Weights of a small GPT-style language model, trained from scratch on English Wikipedia.
Size: width 768, 12 heads of 64, vocabulary 11661, 56.3M parameters.
Training: a variant of Adam for these matrices, 1036M tokens, 3953 steps.
MLP neurons of a small language model. Each row is named by its layer, matrix (gate and up: input weights) and neuron, and shows model dimensions 320-415. Each number is 200 + 40 x the weight over its row's rms, rounded and kept within 0 to 999. A neuron's up and down rows have the sign that makes its largest values positive.
After each neuron's rows, "fires on" lists the tokens most often at its 100 highest values on Wikipedia text that the model never trained on. A number after a token or word is its count.

L4.gate518,132,266,208,219,142,239,204,185,224,186,175,189,217,145,155,242,215,185,244,201,202,247,195,207,264,254,214,216,174,170,201,172,217,239,228,127,223,190,206,165,172,265,228,211,118,148,269,178,267,244,185,243,176,192,170,192,295,194,174,224,84,191,249,183,222,240,216,159,247,172,238,235,187,215,196,227,145,188,251,260,194,240,193,222,203,218,235,174,240,211,170,183,179,209,180,201
L4.up518,290,241,200,254,197,234,153,171,218,208,121,285,221,249,213,186,276,240,196,121,185,197,198,293,227,194,157,139,171,201,226,209,163,236,153,227,220,126,237,240,222,210,143,186,252,178,181,221,159,190,153,208,202,255,208,196,182,228,199,285,216,229,119,207,155,168,230,197,159,190,174,179,195,216,156,208,235,248,257,136,190,247,238,187,149,231,97,203,253,199,110,188,182,205,317,149
fires on: "born" 31, " was" 12, "1" 9, " received" 7, "3" 6, " sq" 5

L4.gate1152,214,207,177,190,169,214,230,180,206,176,179,219,223,178,269,211,203,186,146,241,198,201,191,150,255,193,253,249,285,232,262,170,156,205,228,219,240,272,142,178,196,151,228,131,199,258,206,209,259,197,174,213,177,202,202,216,166,235,182,190,229,237,196,177,280,161,169,186,127,184,189,195,187,247,214,174,225,149,193,144,266,150,147,204,207,166,191,205,208,173,218,143,178,169,214,188
L4.up1152,123,243,150,254,203,147,282,240,230,162,222,278,157,182,223,216,181,222,194,172,202,225,197,225,202,200,243,200,212,216,246,189,225,168,173,221,242,228,192,217,132,254,99,131,175,181,184,100,201,166,150,188,244,126,183,122,128,217,294,198,131,186,181,172,208,301,201,173,114,190,239,195,141,170,210,155,147,231,205,180,292,167,147,211,154,184,181,203,225,122,199,198,96,241,257,157
fires on: " and" 72, " or" 12, "," 12

L4.gate728,173,105,207,278,167,233,203,137,247,179,202,165,228,183,228,138,234,139,209,251,234,274,212,206,291,137,219,190,166,173,218,176,182,162,270,238,267,235,226,214,268,185,269,289,178,94,155,183,160,229,224,140,189,206,187,223,197,151,182,201,114,118,261,164,234,189,176,238,191,196,126,188,141,241,171,213,199,296,249,187,240,254,244,172,194,216,128,144,152,212,186,186,285,217,77,230
L4.up728,185,164,209,221,181,175,201,120,224,233,199,220,214,169,254,215,203,103,188,214,224,289,146,258,152,215,251,223,140,225,258,168,226,209,235,175,154,177,216,250,180,189,228,235,198,221,208,184,288,204,211,182,233,149,215,205,262,244,176,171,195,185,171,248,167,239,196,273,151,247,130,213,140,139,204,176,187,226,152,198,235,234,139,246,158,138,211,280,212,226,178,187,180,245,252,189
fires on: " |" 46, "N" 22, ";" 10

L4.gate1441,201,259,185,222,272,233,133,232,247,254,206,186,247,219,263,233,162,150,174,226,205,321,218,152,251,194,283,225,225,222,187,140,241,212,201,209,230,262,147,76,201,176,242,141,242,216,162,229,221,191,213,209,202,212,172,152,210,109,240,189,209,199,206,169,229,174,281,190,201,218,182,238,228,208,234,229,229,216,200,271,240,291,209,199,219,181,176,165,237,218,276,122,203,179,175,163
L4.up1441,217,236,141,163,108,253,184,251,221,200,190,226,176,226,297,241,274,247,179,205,212,227,195,135,187,164,283,209,192,247,296,188,258,150,213,163,209,220,247,165,179,163,145,185,149,199,155,217,191,180,176,218,193,161,107,180,197,207,144,186,179,80,224,152,126,228,170,227,201,148,250,240,175,185,117,242,180,184,255,162,224,219,189,235,200,182,222,201,158,195,175,152,252,239,233,190
fires on: " and" 71, " to" 11, "," 9

L4.gate352,236,246,189,164,209,192,241,150,211,149,181,212,191,197,195,123,171,195,237,161,138,219,244,164,163,204,185,181,132,171,211,289,198,154,162,191,181,176,181,203,247,227,166,160,252,216,227,176,232,185,188,208,246,209,190,136,167,153,186,154,226,240,83,108,152,253,234,214,288,223,240,253,160,232,287,262,170,254,155,182,209,226,123,266,187,313,161,252,218,194,218,125,223,277,186,211
L4.up352,170,101,178,200,232,146,273,197,206,213,136,173,170,165,243,201,120,232,183,208,184,134,175,199,142,240,275,180,168,202,189,201,157,255,172,174,150,190,184,176,137,107,161,195,152,176,240,160,232,158,249,242,174,136,253,193,161,169,144,209,279,188,166,178,221,196,205,193,276,152,197,243,210,171,193,208,180,178,146,175,197,166,199,223,205,203,254,203,215,141,257,301,230,188,160,165
fires on: "0" 36, "7" 10, "5" 9, "4" 9, "3" 7, "6" 6

L4.gate451,185,199,172,247,181,160,227,237,202,208,199,206,182,222,199,210,168,144,105,283,196,194,150,164,298,211,179,187,140,241,198,199,258,193,203,135,197,235,173,173,234,231,142,225,153,168,217,205,245,172,117,227,236,221,144,227,188,257,201,269,212,112,156,168,203,186,204,206,221,167,186,189,160,204,243,229,182,263,205,123,197,231,221,284,154,205,152,248,240,153,231,150,233,241,149,189
L4.up451,197,107,193,189,137,198,164,217,278,155,225,226,236,280,197,201,142,172,130,152,126,184,193,181,231,162,169,224,148,280,206,171,195,151,240,164,227,230,204,203,233,170,164,185,218,175,149,163,247,201,197,169,197,228,234,144,173,215,245,184,165,236,222,215,206,228,209,201,232,226,197,151,202,197,225,231,213,182,156,185,266,249,283,215,207,257,196,207,213,218,166,148,157,224,199,228
fires on: " M" 63, " m" 10, " The" 8

L4.gate1121,240,232,209,194,251,119,149,130,243,203,256,168,217,185,237,221,228,253,200,207,233,225,254,204,223,136,216,223,190,171,183,196,204,235,291,282,232,121,236,181,178,162,278,199,178,204,227,123,212,181,155,195,228,251,231,171,167,156,245,199,174,257,202,160,235,102,284,155,290,147,192,213,194,195,187,241,265,183,255,231,170,153,196,127,240,162,208,202,214,130,181,207,192,135,159,263
L4.up1121,211,204,151,205,200,192,281,109,255,205,219,195,218,162,243,236,173,150,208,173,205,177,161,245,205,250,168,236,153,241,275,189,220,232,180,166,218,196,209,135,182,172,199,205,226,142,184,211,219,151,256,209,188,177,264,265,120,174,198,241,211,208,180,206,113,151,180,166,125,223,307,228,242,206,193,148,204,127,209,210,196,282,170,186,270,195,196,181,230,254,207,210,234,171,183,179
fires on: "." 78, ");" 6, ";" 5, " |" 4

L4.gate324,196,167,141,89,204,225,221,154,213,208,221,269,230,246,179,163,204,143,212,191,185,256,219,164,237,210,153,171,272,239,173,243,243,171,296,206,192,104,257,204,219,170,168,214,294,199,235,153,183,262,145,181,254,217,210,263,243,199,221,226,255,149,195,221,219,207,251,238,172,219,206,234,208,124,158,222,192,178,181,219,220,205,181,244,291,190,264,159,141,203,184,144,210,237,133,221
L4.up324,162,206,155,268,240,187,122,169,223,259,235,186,244,147,187,267,165,169,192,245,136,238,216,163,171,241,167,132,191,165,229,211,172,231,178,167,229,169,135,206,174,155,222,209,259,101,198,241,256,216,152,191,250,198,135,205,249,186,226,263,220,204,172,148,128,294,242,199,196,204,170,174,209,208,209,230,239,158,161,133,160,145,191,155,191,127,139,155,165,258,201,205,185,180,188,168
fires on: " |" 72, "B" 4

L4.gate357,221,164,193,189,240,191,122,201,168,201,239,244,203,213,237,159,225,159,208,173,203,194,248,212,278,131,221,191,196,107,230,223,212,193,196,219,216,213,206,279,209,193,278,206,219,180,203,237,165,157,158,213,147,234,162,286,147,212,182,188,320,170,229,282,191,184,227,216,183,194,182,242,176,258,165,214,149,224,183,186,188,187,142,216,195,234,177,164,157,239,181,238,207,223,206,166
L4.up357,230,191,166,237,184,139,267,197,175,210,148,231,155,136,239,225,186,205,250,242,236,187,181,136,153,158,248,127,157,152,247,215,299,148,192,116,198,133,252,226,200,128,221,223,188,158,229,131,257,200,267,241,209,206,76,166,155,179,227,186,187,178,180,233,107,237,227,216,224,184,188,215,116,151,244,131,222,185,166,123,244,212,132,200,183,125,189,195,230,208,177,226,233,184,201,227
fires on: " |" 73, " F" 8

L4.gate261,195,222,147,151,220,184,187,225,205,173,186,154,109,160,140,212,150,240,194,194,232,241,182,238,203,166,219,144,267,213,176,180,202,160,191,198,200,251,225,191,242,198,200,193,202,196,187,137,208,218,232,238,206,171,199,222,199,241,218,222,243,262,283,265,228,185,147,226,209,147,181,200,283,218,258,161,207,202,266,169,207,212,192,165,220,167,181,191,227,172,127,168,196,135,209,148
L4.up261,175,212,174,163,212,268,228,192,186,172,216,255,221,205,170,184,200,180,188,170,163,227,162,242,241,244,173,300,259,159,260,150,194,249,155,131,220,201,164,214,190,237,164,185,267,233,164,134,144,197,206,186,112,205,191,232,111,248,161,256,213,253,171,199,167,280,271,220,135,239,199,133,262,189,203,189,228,217,130,256,101,243,205,191,244,239,260,208,203,201,226,167,211,172,123,182
fires on: " S" 62

L4.gate46,225,296,217,227,192,232,284,185,256,134,292,234,181,167,214,270,226,177,213,223,173,229,162,159,220,148,227,222,205,221,256,236,217,142,170,133,231,173,138,148,128,156,266,177,225,166,186,219,201,156,246,213,174,205,234,265,123,148,262,132,212,211,113,189,243,203,237,154,160,202,306,170,201,175,200,194,186,178,161,224,194,191,152,275,185,206,234,233,263,208,261,198,241,184,159,114
L4.up46,197,193,230,232,215,165,183,290,159,196,250,158,186,282,206,191,198,168,204,142,153,191,182,149,152,122,232,188,205,139,194,166,143,209,194,216,261,204,198,169,157,240,272,163,108,181,186,137,215,137,184,287,208,210,201,156,212,189,210,236,190,185,233,150,166,250,184,175,154,184,190,192,213,181,194,221,199,169,179,98,195,165,165,200,162,256,168,219,254,197,244,212,159,207,275,166
fires on: " and" 41, "," 16, " the" 15, " their" 7, " its" 5, " as" 4

L4.gate916,235,162,213,189,212,216,209,204,170,160,207,187,278,225,178,168,159,207,179,197,182,233,146,220,265,209,166,181,181,261,214,254,205,217,176,199,140,248,208,195,207,186,215,184,260,227,231,190,236,233,202,245,184,226,246,209,187,211,152,247,227,155,190,189,176,134,185,278,172,187,153,183,186,192,238,303,249,256,168,216,270,183,157,178,256,271,167,200,205,151,180,203,243,183,200,169
L4.up916,195,195,252,178,213,213,203,175,180,111,207,239,167,210,251,213,250,229,281,198,154,243,141,237,203,230,153,237,139,192,205,182,202,171,144,114,192,239,164,187,177,183,142,199,178,242,246,162,227,242,182,263,167,173,170,140,240,270,181,190,196,216,197,188,243,184,189,173,169,190,201,199,174,254,212,232,163,228,192,272,170,166,186,140,157,240,245,193,174,212,243,217,240,236,221,138
fires on: "0" 16, ":" 14, "8" 13, "9" 10, "1" 8, "7" 7

L4.gate484,208,190,180,176,195,197,194,173,158,232,199,233,199,149,177,223,176,212,176,241,181,157,189,157,232,238,224,191,288,276,222,136,159,257,275,148,150,249,184,147,236,184,211,179,305,204,132,228,268,162,199,253,166,182,182,217,203,261,159,152,202,214,282,237,209,199,166,156,182,195,144,238,186,167,174,222,230,187,184,138,204,181,237,188,219,187,199,222,189,162,188,196,185,118,176,226
L4.up484,193,244,217,144,231,208,225,207,195,175,165,218,210,203,196,226,179,222,290,170,217,188,212,231,194,255,140,214,191,207,232,207,248,132,168,227,216,221,187,162,213,182,152,153,155,175,203,161,233,199,163,112,207,182,144,129,204,290,217,154,204,155,186,176,236,230,225,234,267,196,231,271,163,196,131,271,221,185,104,218,205,197,175,252,202,183,240,162,202,190,185,188,190,202,279,158
fires on: " to" 45, " and" 9, "," 8, " of" 7, " the" 6, " from" 4

L4.gate612,143,274,169,141,235,144,209,248,146,192,210,218,181,184,239,220,161,175,228,289,135,247,153,185,131,210,233,146,201,174,228,164,253,213,222,199,191,212,164,201,181,244,251,144,237,164,126,204,195,216,203,188,217,210,175,146,156,179,155,187,192,211,238,198,156,186,241,169,220,117,234,220,249,160,256,213,220,288,154,163,190,180,250,191,216,189,185,163,318,155,220,177,182,326,156,237
L4.up612,208,220,187,172,188,169,135,214,181,142,200,222,160,160,195,239,215,209,194,173,218,123,157,253,203,181,178,249,215,183,148,200,218,155,202,208,225,148,176,231,246,216,217,228,181,182,272,192,204,186,253,188,161,285,193,166,237,294,147,251,246,231,219,197,218,234,195,159,263,189,212,138,240,228,167,223,245,121,202,149,157,239,251,175,226,220,135,225,253,229,180,202,257,216,224,245
fires on: "0" 30, "1" 20, "9" 12, " of" 4

L4.gate1042,184,142,177,94,236,140,148,187,220,181,218,245,191,173,245,211,130,230,172,202,196,171,183,218,162,217,211,189,197,270,316,147,252,166,247,167,246,170,236,183,265,165,261,238,241,223,261,207,197,156,161,237,216,192,186,228,217,250,220,247,245,213,182,226,159,178,227,141,180,173,223,193,217,306,271,125,229,250,150,180,229,201,182,149,165,250,159,183,159,190,267,155,267,233,226,161
L4.up1042,229,229,134,186,170,217,127,149,293,155,182,198,98,173,248,170,194,224,165,149,182,174,233,157,237,174,235,197,266,232,161,262,193,108,99,255,221,213,237,231,269,197,182,230,192,133,198,119,280,193,154,229,190,192,123,243,141,241,242,225,105,224,288,251,182,224,254,142,177,255,217,177,216,224,169,163,242,158,149,239,188,155,128,201,195,236,223,218,214,259,229,180,210,193,198,194
fires on: " m" 81, "al" 6, "0" 4

L4.gate1379,228,242,240,140,187,146,214,247,159,155,158,235,218,260,123,198,228,247,206,229,174,121,248,204,187,176,215,184,184,202,174,162,212,203,186,104,205,202,120,160,145,233,180,177,236,249,175,111,221,184,211,191,215,248,138,259,254,238,210,203,248,164,271,204,151,181,190,165,227,129,169,224,134,195,174,199,155,219,243,206,223,212,225,151,160,217,300,262,212,186,108,200,209,262,169,220
L4.up1379,215,217,182,126,171,219,208,152,191,134,245,230,156,223,175,161,164,271,160,195,172,198,259,167,190,140,151,281,194,202,200,260,205,121,181,279,179,127,215,213,250,203,121,185,189,190,250,202,216,191,157,251,173,257,174,189,196,176,244,179,222,204,216,218,159,165,211,232,221,192,215,164,214,155,187,208,239,158,154,143,242,251,212,229,171,225,196,203,182,204,209,193,251,188,204,241
fires on: " " 71, "-" 6, "9" 5, "0" 5, "2" 5

L4.gate48,111,105,153,207,195,155,166,204,225,169,177,186,200,218,205,226,165,169,232,160,244,205,227,137,217,227,213,204,137,195,195,216,200,169,311,237,177,170,209,232,162,192,127,250,177,179,186,170,240,167,256,224,233,118,155,200,155,220,202,169,233,249,253,162,147,227,158,138,137,173,283,206,214,302,250,265,162,215,198,173,210,182,145,174,168,209,207,230,116,207,220,189,131,252,163,193
L4.up48,202,216,243,186,171,173,254,210,220,159,225,267,185,176,184,147,209,174,167,158,204,190,148,189,290,220,200,247,151,294,174,275,177,169,140,155,297,266,207,249,253,208,177,220,225,238,243,229,165,260,179,161,177,173,103,175,249,270,214,159,154,203,175,233,253,160,173,217,175,196,245,208,139,163,205,255,215,243,202,308,165,238,240,209,180,200,214,241,162,185,138,210,213,138,186,264
fires on: "3" 15, "2" 13, "4" 9, "8" 8, "9" 7, " |" 7

L4.gate379,242,232,209,190,219,185,259,152,215,177,255,232,205,223,265,242,204,225,183,177,209,264,140,159,235,167,265,235,197,179,197,251,263,190,166,227,117,257,226,171,179,207,257,224,224,175,297,153,239,215,209,183,214,129,265,183,227,166,175,246,176,132,131,224,211,209,183,210,159,170,224,207,164,263,217,250,242,188,202,189,246,177,209,236,181,213,214,285,178,185,211,211,180,156,240,179
L4.up379,155,205,276,218,176,123,290,200,138,176,175,198,244,186,213,169,172,219,194,216,293,201,217,215,152,203,202,231,258,239,201,199,133,266,168,168,207,225,174,221,235,202,210,167,235,122,156,185,234,208,169,244,223,186,247,174,184,242,172,147,212,223,219,151,278,189,192,220,140,220,174,181,262,157,183,169,208,185,143,183,206,186,225,206,164,198,203,167,212,160,147,245,237,186,200,203
fires on: "F" 52, "f" 14, " s" 7, "5" 7, "1" 7, "8" 6

L4.gate940,183,240,153,192,221,117,153,313,179,143,231,263,105,190,151,237,233,163,236,204,202,253,268,213,303,184,176,220,215,194,183,207,236,188,245,208,114,225,208,226,200,237,290,106,172,128,285,211,259,247,181,198,269,217,197,249,216,270,259,242,158,176,228,142,160,181,229,170,244,235,192,274,189,237,244,228,224,226,181,155,159,153,233,98,218,237,235,249,204,257,236,248,135,253,147,202
L4.up940,201,189,214,226,117,214,272,158,161,193,197,234,171,186,210,165,195,144,203,259,213,217,251,228,266,204,212,255,204,159,163,169,247,218,191,162,149,231,190,199,224,272,176,104,186,245,224,205,201,219,176,239,236,259,204,226,190,249,213,165,205,205,246,202,175,236,229,238,201,208,215,182,193,157,226,221,193,203,219,213,215,245,203,151,210,160,195,172,183,187,171,192,232,189,210,123
fires on: " the" 33, " as" 20, "1" 6, " el" 4, " Land" 4

L4.gate1314,222,253,136,287,268,182,216,211,181,189,141,152,144,229,190,148,187,262,208,145,240,238,175,186,126,159,284,119,154,247,197,263,143,276,174,225,151,161,169,165,170,189,205,187,116,255,235,209,228,134,206,202,165,311,267,246,142,176,244,215,155,128,174,222,175,216,230,260,198,184,203,173,251,177,256,336,210,279,229,235,223,240,219,123,192,205,197,155,124,181,237,169,188,159,113,225
L4.up1314,184,236,226,235,238,192,166,100,158,215,204,307,244,278,158,144,235,182,203,139,208,216,213,199,136,282,143,156,135,147,247,178,212,120,201,200,171,168,240,181,284,110,194,235,153,199,171,227,177,197,207,180,168,178,206,235,223,189,232,117,195,174,189,216,128,148,208,207,266,213,233,239,244,238,253,239,172,193,212,293,179,263,232,182,183,225,157,243,281,94,238,137,135,223,179,203
fires on: "1" 21, "4" 14, "2" 12, "3" 12, "0" 8, "9" 7

L4.gate1316,210,102,250,163,242,219,182,168,239,199,219,287,157,237,211,151,173,242,204,122,210,269,165,289,182,171,182,220,209,216,178,185,196,159,265,149,155,156,158,222,302,202,201,152,225,215,189,177,189,156,173,203,183,209,178,162,171,197,223,162,220,253,253,190,132,233,190,206,172,146,192,227,167,184,213,196,237,141,120,204,164,123,137,161,264,238,127,222,212,168,213,203,174,208,269,204
L4.up1316,225,163,194,175,234,150,175,134,271,157,150,205,184,270,144,180,156,208,225,232,176,150,150,290,141,207,210,273,192,223,249,186,251,215,228,193,203,206,170,174,193,155,210,258,212,252,251,180,174,258,210,243,189,184,184,205,148,257,175,273,220,220,135,130,200,155,193,255,235,174,142,227,124,157,190,232,257,158,164,218,185,211,243,163,212,163,205,211,141,184,146,262,182,158,231,189
fires on: " v" 44, "4" 10, " to" 9, "5" 5, "V" 4

L4.gate62,208,199,237,250,155,204,169,210,290,190,217,234,261,151,183,203,152,235,226,211,160,208,231,137,282,158,203,195,214,191,143,197,163,218,225,198,267,230,234,196,209,238,184,233,164,189,106,206,249,239,167,222,158,239,203,308,203,157,233,250,185,164,154,211,148,214,216,224,239,177,160,121,154,146,127,203,117,210,223,191,278,189,115,168,254,178,264,203,167,245,185,196,221,178,200,214
L4.up62,237,229,171,228,190,251,141,122,271,205,234,167,173,147,232,161,170,225,148,188,179,157,243,157,199,179,218,225,263,178,222,195,289,161,152,171,185,196,184,206,163,223,231,232,163,170,168,208,271,222,165,192,133,181,183,221,203,195,229,241,164,192,124,217,252,204,233,157,220,224,227,186,186,194,181,241,278,225,244,126,203,202,176,217,227,137,204,205,183,205,156,141,170,225,251,253
fires on: " T" 41, " t" 29, "T" 10, " K" 8

L4.gate1279,183,174,220,223,214,269,187,320,191,157,168,257,219,215,224,203,245,235,260,239,212,166,220,259,230,222,214,216,174,213,235,247,192,160,178,144,225,227,182,230,183,219,174,165,221,201,224,154,224,172,201,197,142,174,200,256,208,246,254,210,214,194,181,92,231,199,244,168,270,138,163,211,184,221,312,200,170,137,166,147,146,208,249,90,253,162,219,182,198,197,153,224,188,250,208,172
L4.up1279,169,157,220,182,144,171,107,220,260,177,112,176,215,202,161,214,274,238,198,245,233,250,199,259,200,162,166,248,195,150,109,232,216,105,95,226,197,179,198,253,227,198,158,231,233,173,212,238,216,229,193,125,220,176,315,168,204,174,219,238,196,234,198,188,218,258,178,245,170,224,250,225,190,214,242,204,250,135,81,209,241,175,322,189,166,156,141,173,205,217,189,213,162,216,272,203
fires on: " the" 31, "-" 17, " fl" 14, "fl" 5, "1" 5, " comp" 5

L4.gate847,250,57,254,179,184,209,183,142,212,159,75,176,246,206,268,241,201,226,204,237,195,208,190,205,267,150,242,270,191,234,168,155,260,211,243,198,242,263,250,183,257,234,240,154,278,223,240,206,190,240,265,233,180,251,190,251,136,201,198,180,240,253,175,221,237,153,255,213,178,219,239,246,179,269,190,185,220,266,190,127,208,222,208,235,187,226,202,201,170,197,122,215,202,238,243,218
L4.up847,218,160,167,194,191,229,180,159,205,149,221,269,186,235,211,236,146,171,189,205,132,187,210,229,166,191,215,180,198,163,221,148,160,147,175,219,137,217,227,241,232,226,205,193,191,173,182,194,209,154,281,230,194,195,232,202,204,183,149,203,271,165,180,212,204,215,170,189,188,215,194,169,167,219,231,190,167,217,297,190,149,223,145,219,146,250,131,163,210,156,285,212,181,246,261,189
fires on: " and" 23, " Ex" 20, " ex" 13, " by" 8, " to" 6, "9" 5

L4.gate478,178,190,260,199,172,251,243,173,147,181,191,247,205,209,217,197,204,218,212,255,230,255,239,209,212,239,177,192,146,218,250,171,248,198,248,261,104,223,200,172,121,203,236,233,192,150,202,167,203,207,127,234,207,242,226,189,146,248,166,218,171,223,209,212,191,157,189,211,234,207,244,188,210,199,268,261,164,202,291,220,212,198,144,188,164,209,222,200,199,185,180,116,177,150,219,159
L4.up478,189,210,182,228,197,102,165,271,179,178,143,196,153,205,245,188,157,225,203,144,195,163,107,206,143,276,225,236,176,144,292,198,222,259,213,196,176,218,220,228,192,209,210,242,139,212,233,181,198,173,231,185,169,233,151,201,190,245,178,194,171,155,189,156,160,179,161,152,269,176,320,198,222,197,295,222,282,202,115,181,271,225,163,201,183,166,197,186,213,230,191,268,208,109,257,194
fires on: " F" 53, " f" 47

L4.gate1445,263,268,220,91,136,204,253,207,171,215,201,171,223,222,143,239,233,234,215,128,108,223,149,266,176,204,193,129,291,220,191,166,144,184,182,217,189,235,200,197,221,204,107,241,178,228,154,237,123,247,158,202,200,130,196,137,215,233,195,209,144,132,270,190,209,139,255,197,158,178,92,145,182,145,176,250,222,186,167,214,294,286,193,162,222,196,116,226,164,222,178,175,221,160,188,197
L4.up1445,122,226,172,228,75,173,294,181,161,227,235,216,207,143,153,212,194,216,152,173,195,168,255,165,251,174,214,204,264,187,253,223,177,114,227,151,177,197,221,149,191,243,276,195,188,187,214,208,173,208,167,210,182,174,178,246,230,164,195,124,131,141,193,273,218,134,190,158,207,190,240,166,227,242,138,179,213,226,251,219,224,250,200,228,208,147,168,124,172,250,163,144,187,280,237,212
fires on: " K" 24, " G" 22, " g" 17, " T" 8

L4.gate642,151,203,243,209,127,151,204,205,203,232,199,251,170,180,168,189,229,239,148,215,179,210,256,237,240,189,224,233,190,267,188,187,190,170,200,190,168,201,248,266,223,245,222,135,234,278,166,187,217,243,219,275,195,184,172,205,81,267,302,216,178,214,130,139,189,159,181,140,165,211,218,217,178,196,183,206,208,189,171,131,162,183,198,136,248,266,242,203,233,253,205,191,197,295,231,236
L4.up642,187,189,230,248,211,202,213,194,255,220,209,197,193,153,204,218,221,239,231,171,174,222,257,222,170,237,161,198,167,210,192,172,131,199,252,158,239,179,216,142,240,124,179,163,151,195,143,228,201,191,192,303,192,218,239,174,214,143,246,153,232,177,213,228,240,209,189,217,173,180,183,214,155,247,140,201,170,189,171,158,229,256,123,202,186,136,226,181,219,243,205,148,265,195,283,205
fires on: " " 59, "am" 16, " any" 8

L4.gate805,190,171,241,176,181,193,249,229,254,210,191,208,210,187,130,186,237,236,213,183,222,209,151,235,222,249,149,244,189,271,204,168,69,192,243,161,165,131,181,178,216,142,236,183,275,257,214,145,161,227,160,231,194,170,194,191,214,221,208,196,207,157,172,195,181,165,165,170,201,234,190,216,167,244,305,145,189,172,255,202,182,219,227,162,261,186,261,211,197,195,179,138,211,252,248,281
L4.up805,261,180,143,140,226,256,249,111,247,220,158,203,185,185,184,257,162,278,164,95,154,228,251,164,191,187,182,208,163,190,212,161,211,166,131,191,258,150,217,242,204,143,196,184,204,221,208,230,234,214,212,242,234,190,165,141,149,196,258,205,278,207,173,191,175,189,223,176,167,143,184,223,173,216,199,210,222,228,193,152,179,227,185,276,162,189,225,219,195,163,201,244,156,141,261,178
fires on: " U" 37, "-" 13, " " 4, " Is" 4

L4.gate1334,162,217,224,215,162,256,223,204,212,204,260,150,213,240,147,192,191,221,213,187,142,204,290,215,221,200,134,200,226,198,196,161,211,234,215,169,138,178,221,172,226,181,106,180,201,113,214,174,134,239,183,225,190,176,190,191,183,264,193,204,290,195,150,75,168,216,246,137,180,82,203,178,233,254,272,268,166,212,166,219,200,228,234,232,210,180,139,209,256,188,268,185,213,194,202,179
L4.up1334,158,161,255,182,157,237,257,196,148,256,219,182,258,253,159,192,216,192,195,184,213,195,201,166,173,172,210,130,245,233,144,190,126,221,222,189,175,193,282,285,203,213,144,221,221,246,237,175,216,231,231,205,187,227,186,173,194,225,156,233,236,226,175,207,292,151,127,163,173,202,198,212,240,153,231,104,155,259,145,187,246,207,237,186,281,210,213,252,191,278,199,309,261,145,212,209
fires on: "0" 20, "6" 15, "8" 9, "5" 6, "3" 6, " million" 6

L4.gate351,121,231,139,226,165,194,181,159,223,181,170,208,176,171,255,234,153,134,208,175,190,250,228,229,165,178,219,224,230,226,204,193,146,230,234,234,180,138,220,214,206,155,127,193,186,239,218,215,221,202,165,220,202,226,155,103,203,169,237,190,200,191,223,213,132,129,207,251,251,205,123,293,182,229,216,204,291,205,224,208,135,238,201,160,212,242,237,135,161,201,213,181,169,281,135,206
L4.up351,164,237,165,225,227,172,228,161,236,253,198,149,274,206,285,209,215,174,162,178,176,170,151,202,186,259,204,172,239,184,262,211,235,207,136,215,231,171,180,180,218,181,171,166,240,175,161,191,183,195,185,209,167,218,163,248,204,209,171,255,191,240,171,186,203,165,232,199,198,208,278,223,208,147,121,195,207,193,221,220,196,206,197,220,283,183,144,125,191,176,168,158,218,168,168,171
fires on: "," 52, " in" 16, " |" 13, "." 5

L4.gate334,196,222,178,260,225,147,212,231,215,203,137,131,196,212,195,239,181,211,218,148,116,139,117,184,179,175,192,206,224,269,188,135,319,178,128,137,226,239,192,166,275,236,237,260,219,168,279,155,244,237,163,212,258,228,178,165,181,201,200,108,176,219,189,206,246,198,136,223,182,158,239,217,252,184,238,198,246,242,145,231,203,220,184,243,234,211,203,155,224,161,242,224,223,251,215,188
L4.up334,184,209,154,222,253,232,234,204,180,152,240,216,148,218,185,224,247,172,177,124,194,200,145,262,202,226,255,202,202,192,270,218,230,153,223,132,117,240,122,227,179,246,194,189,233,203,236,258,172,195,142,183,262,159,228,202,145,212,151,128,134,270,153,177,153,153,193,200,158,133,259,176,138,254,129,157,172,164,185,226,171,190,137,246,254,227,172,173,189,162,167,157,196,235,228,217
fires on: "3" 21, "4" 13, "7" 11, "9" 10, "1" 9

L4.gate1127,182,235,250,272,215,172,208,191,179,281,197,187,160,224,212,205,131,233,248,153,130,184,185,269,177,180,269,198,248,105,160,219,196,233,238,199,222,180,120,239,156,206,222,177,234,188,255,196,214,273,209,169,191,233,254,243,266,195,255,219,222,214,251,152,166,173,244,170,177,225,280,127,193,201,197,185,150,253,256,240,231,211,206,170,211,194,146,160,144,221,218,198,200,182,192,181
L4.up1127,219,213,195,169,188,197,225,134,262,168,202,284,187,213,189,266,205,189,233,181,181,194,112,188,235,190,164,237,152,176,281,186,160,136,246,148,232,213,232,250,315,155,212,140,236,159,217,203,185,246,191,198,209,211,165,173,214,236,161,158,179,270,120,216,238,198,276,172,221,109,155,181,227,180,241,182,199,191,224,155,158,78,182,207,275,206,124,233,160,178,242,168,224,299,177,173
fires on: "2" 18, "9" 13, "0" 12, "1" 12, "6" 10, "5" 10